Weights of a small GPT-style language model, trained from scratch on English Wikipedia.
Architecture: LayerNorm before each block, rotary positions, no biases in attention or MLP, untied embeddings, capped logits.
Training: a variant of Adam for these matrices, 1494M tokens.
MLP neurons of a small language model. Each row is named by its layer, matrix (gate and up: input weights; down: output weights) and neuron, and shows model dimensions 298-425. Each number is 128 + 24 x the weight over its row's rms, rounded and kept within 0 to 255. Numbers have three digits each. A neuron's up and down rows have the sign that makes its largest values positive.
After each neuron's rows is what it responds to, as a language model described it from the Wikipedia text at the highest values.

L3.gate1048:145122105102139162105112110095106123097139138171191134107132150134075123164113120146128140162122168123095132051147215124128115088128125117094098140146176134115157095111113140114143160133142147142155151157131183106094154104129114111108102164048137162136092130114164157123132169127106125108087159141109101114176142120139154159113141119107091133153147144152067125117144108176120162143133
L3.up1048:160156157169146126134107130153141131143117166110157138165111117123135154123120141125147108147119163128120175062172113132150149202109177109157128091134111138108197120186126114086129130157135134151103075114092153129131143107115134159159165161087100101100152145146125119154137114110134119103151042118189125144151122117171161108097117143107121095123172104146135151121100112151121100098153
L3.down1048:127098114162093106094105149127181162171106140138153142162160171105178148107144120159139133143111148149123128105113125127136128115151126122161095123108144131089112139159118163155145163130110108126069127128141077146151123089109128154152153157086103110118106078140163169102122131095112119101152107125164151122123123158142140150106147109141110127109145120136140108165147105150123118118081
Responds to: Number and word-piece continuations

L5.gate988:145132097151139114132119147136129103135080145122145103169093098109151167127151113138127137144128114136162153118156101103117124114086158151123144073144090093119125109124137179165159109153207097139103095163166141136145111112111136147144093116105139079117137151115184129169100165166133112129116114093141141125119092120151152081126113126150166109101161127112105097103118154122157142132105
L5.up988:115155132097119127124092102062109125145152124114143098107143109114148157105116126158125142132118131143158137105095162121139148145122134090149088103156185093100130140138126122112142157160115088133122128121125162116150109158161111082104131125108145129133144143083109131151101129143139151145150147146122218118160123110086094130106115126173136132146125097095096117149138152147150130157089
L5.down988:114095099153139088095110108140118150137186098094128107123133098145095161144119130118126104117121162155158147126123112145079146143149091136098141153102152094122109154122089102098163123126072156130155203154106132108155061172150106127141231169124093114137155184089122101122135100094103171143113130120109148143114132084127129100090127145109155131106108146092104163097124080114147106112149
Responds to: Role nouns before names

L3.gate2024:134174127096155127134170141137137144139145127150186145156089174102186144122158092111111174121115092099136077098154129121152134141160110172119120119119103151124144151159160144153173131080147077135109089155126119121109116122123103163167091134126150123126148131131083118125143105140129134132119139104160104115089115149132146149122098155130134076129154145104120120114154111157122127121129
L3.up2024:130119111092105062153144100138121113127087131112164138132148108160118131115154142066138111133119111138128143114097111133140085106133102105120150130171131158108115125167105100108135143139113112101109201129117116127124098081100138106135150129132130156086143152124116116102162139117069106157088129111134156127116138135142097132124127087115064119128085128122159128198109090184141085111129
L3.down2024:142124122124099127124164140090140124154145104122106123086133123143100095167161131129165070117121110137156143148111146139175144129129140104137125135097111106163119135155146125122118139147196146151134135108129103138148125101132095116147124117128126156109122136190112099120109115105145140094153190148098130146146137157107071089118100133174115151110146123178120104099133160174169095146128
Responds to: Mixed word fragments

L5.gate1956:112118124165155162110105126119141115116091071106148155150122173128135120140102106178177126169135150102133132145082063135134121095079119116120144103141100114144183173147089156137111120138114140135130130180164132148147132151100124102143116123157141164123164113128113117159085143100189099116131122100094105122138132151127107108156131122138165151129139099131116174128152164113079117145142
L5.up1956:100114120098112108146155117148136105170144157152110109116149143129090098126154135136141176163103131168151062150158172100085132127172115128054084135139133136164094142155098127123125093160119141108142112130115078125105154095103151111142127144094170127162133121121116089150125092139125129150132103146136126112098140118113098110136114097139154124156127105108152128155164140145136117183135
L5.down1956:110132137148181100117110133092100139104108104073122050152129125135147117127088143123134178148122119111145102100100129130104121079152124105165094142124112114126108170153130128174149100125116120142110154122138156127088102145158105110134080128097114068145119141127099138158120092131104062155113114120134157131087116132095124155137121158131133152127144135140171166112127150118107125117109
Responds to: Number continuation fragments

L4.gate1910:140158112113115177134126123099140068084097153135124118132132144146101105092142128112117186163127121109125134099101169107114156125118148100106126147151143121117128130125102124116127136077138129143120136144128148171151139133102151115167115091150150169110131122135135138144139137069134123077119117086104098140115125133138121139118188062154080119115118130155111118151136141111126121191130
L4.up1910:087116130126102155126127170159149100161119133124110129121134144088151160143114116164066130110151131059097130141104121120092152146151112100147155140149100173090114146093122130123156121061144167150138110159127107136106089137110147110077142165139143164156122107125150209151121158075137129115113073120129149116151156129097176100091111139154129112117088154115136103165159146104092142136138
L4.down1910:142142112151121139121153118114113103119153107174124153095103139155136107137156165113106105116088072127125145132143129104153142156126121119146156159181078136149154106130144137094112110128099103115145136135119143099115157122137126137129103153121137120098120139105115107112159109147117135114158129183108129131162117122138150082112141111130138169117116145117109150151130130134085126177104
Responds to: Wiki layout boundaries

L3.gate224:109154133103164212122146151128091135099120123113111096152118144104163082110147107154107111111120137141128055148134159129144127117139149096099107106130106125138147077121065116090134157104167108187128104137119136156151108145149134131127118124179120120124127089166161137133123126165156121116130083103132131163114103123145129109124092150166146121108102160130135095105133144128134096118134
L3.up224:120160160121120133094101077148137148142168133117171099087139143126120118122157120135114118135069138115143143126122111135094138106144116155136179142136140132153080110106141122102137131128144127101143109115126105073143124115075120170126114096135119132153122135156116151146107127091146170121132121138121118171130132104160132111127134088123104113114109139093112164086098118154153140154135
L3.down224:098087106119121120150135123152099143087107119123117129092126132160130140110153151061107156110132124129105156097125108104149131119138117134079110127150113112124165141152109131144128098111118152095159093084108143162170135147136113125153109076108121124166153139073142120144125148112156145112132121143127135152117153103117114164113135108086152113147128137111140123105156164139106109126144
Responds to: Article-header description line break

L4.gate683:160081144142107148120108120108123125124097076112103128154143112124123104157103116113144132092135147158163131107126115168146116123111131137111115142059139142142131153127083154153146070120117117152119108126138117033138104151161088126128137120084132116137131138173137136110128126124133178140140137155094129132146113125162124151158117115090163170073116114145108077142162137145084068086155
L4.up683:186113119179114090132136146111124120123118126111122112158117166132151194133121119170097130093121127165171108096153096149124121176134112143136099110141135147161117171119112093107173113130133168137109164102132107137103100150112112115114155155122160128175155156130174134121145124171140122125129145156136180150151099157101163124141148096122127119130092125084129095223156093110123128125145
L4.down683:113173130110124137144129147116119137145133153141126100141141143178100164124138170135138117125143119167146122140134118074092114118145104139150123129089153113128096134126155149102138121111139129124120134109146096175146140134073138147143160153114142162138126150148103117098144107122123152101119070133169139098147110156099161136147123072107120140115135111123166138165136125124180134104097
Responds to: Relational counterpart nouns

L4.gate1619:121111144085126108156154133084101135106139169150149138148125131130166159084123134153112142130127152108125095152117145138126104104118121157099129099151136146108144121160122153092158117138143164136121088146098133177124115123120100105167117130064115131093160136160124138123187143125142165122087073126121118166142141145179135128167127136110140129113152114165146178142172111118109133154134
L4.up1619:143099082102149122145130113127128108144120129114142157113161152124127132155145109124152112136127123122077150151140147130084152149159138097126136143164150129110118120129126117120122170142120120125116157148132103150112123110101104140132096144126101213092128104138123150116151137153112175128103182115130058086160116119171132114110125108148142142143159136116156169162160117130134101150110
L4.down1619:106103146117134118110132097131090124167116147103159159150164166098158113151142161114128117107159111113055146102123132109099134142110122089122097119093118162150126096158159124142182149113126144147105110132128122154138119119116098146150174126108100145151115107167137159124135157146141153154099137157121132102182143139165112112120074125125114152146157135103118130152157079122164111127118
Responds to: Numbers and number-word pieces

L3.gate1618:134122114134133135111167158135124098110123124147135118118135155136146131110108139139166135094132115150122143146155112110120061153132086143132088104102167096142143131151172153138143143104096099144093173123146139139131072120139158136109108092099140178131158143123142144199149110140143116138136103135150138129127104161111135174122140129099125139092147129113113133113120182110126126119120
L3.up1618:137124120087103121116127159123103108172134108107118158137161087121093143102061147119129120094138096126138109148146146108140153135165121121146102103120148161090114153089137134110146104086143091145146157126157134132126158141106097111143135128111116110132138131099110125137090142137127142120130107166138123148148142137153136141164139105126124111124101139089136139148117077152122135152120
L3.down1618:131123092101106073155157111096136089126121171055133140144117122087107150107103106121134123130148140101149147090152116138091134105156130133094147135141129139126111130126138154179137105110144156105132112097128180123130173121113137126086162137151090103135111098113122125121135128123137167129149125145126133126122120144087155129178107115112132135126117135078121135131124069117144159143122
Responds to: Head noun after possessive

L4.gate1963:089108150124125050141109167114145063140124111086119115114124154152132090168118114156162127125108143091086147145127120136154089148111123106162135139185182154115118169102128147134126123148115125128126127114144105173098117155124114115150119177120107080130131123095169109120131127107120141150161137080124119100121114147117128108132133119152130131142137155084097143154180132122182127091123
L4.up1963:127073142164124165124146108145107137164169100106107089125146092094116105129134155129170158120108121131117135134120124154135136127093110130135146143134173147115158146097148126128127148174102120137109088107118084103093132114120138121122081108116110155161118110111097137126110086094138113125142129119140133111126154123150131149167152171144158129099108117112171071092080133179097122106139
L4.down1963:154165137116144101143120107119116125119120135087125122136181155128099089156133110149125145133138124108151159092137127120108115137134116102149146115205153149108139137101156118137144157118120144139131124153155148112135048101149173135120130131167134131122134136135132089143115125126092129139107122101114167116120092109096143133169155114114145114165150126133096117137116069140160136119086
Responds to: Grammatical linking function words

L5.gate683:143154125155107172081150114160118116154134129112138107082127100124096108123096123178118143088142112105139106130175101134140160146147136120122099137123153154130086139125110148118134101159143161151093126102149128151077127141099140136150118179144127133137109107157153116124157126149130162131109127121108127115147089091145145117116108191141118138137132139151153137111110153126117182164127
L5.up683:121148152124166109088131133151153130158132153102089107127082139122095110095146096117111135164089167166127125134123103134148112112113057160110154136114174121135114148107155108111078127124109118119150148107137165124160122101132094074142122109154129199125109159109113128099091161124084139135148111149126110165165149087143111114136129091124159119129126142124120147144074130140093178098131
L5.down683:114095181137091146074144134153113118157133171106093109080149160159100113078127142108101126134118110130094098123099145116147144138149163105128118159086116101149134102117131143170164105172141117131159131131143141167134133122138118117126092096119161160131114148119125141118135160171129138130121180107137135116181106080146116127129104128135133170120136137167158150145131144149115170095119
Responds to: End of caption lines

L5.gate89:158140136147143163100190133118146098121121083150113112165140130115131120135095127179113126161111092148142173146124103112144116149138081121133129159183111187091131127110119115113120135122138083126131150100121133115142100088119163151108145138142146127114105143139162124114182103114138138183120126118146130135126065149129106122080156151091121128127118097130179114109144097145099105162111
L5.up89:139133119146128110156131121114114120142138071105131122153132163140159133119143149142160100089119196085117097153126112073134127133137112150121158165150126138095103118176123117115082118152144133148135137143150122140098095140141125148150064169179129143128146137129146106151124114130095117109145144137077160128159173121134106134101170132136121085104124148127086100117119131136112134108100
L5.down89:166146139143130141135149113181126128137122080110116145143111179101121122130097115141103105181141133120149135147104155143153159152155125132161126134160133139120135132139155127122141106146141090080147167095129118118149126112107108087104116122118134114142113115091119116135125098101157114135106121121157104105137069152075133154146182158100107112145135113124137074112133124126094146144098
Responds to: Pre-verb auxiliaries and adverbs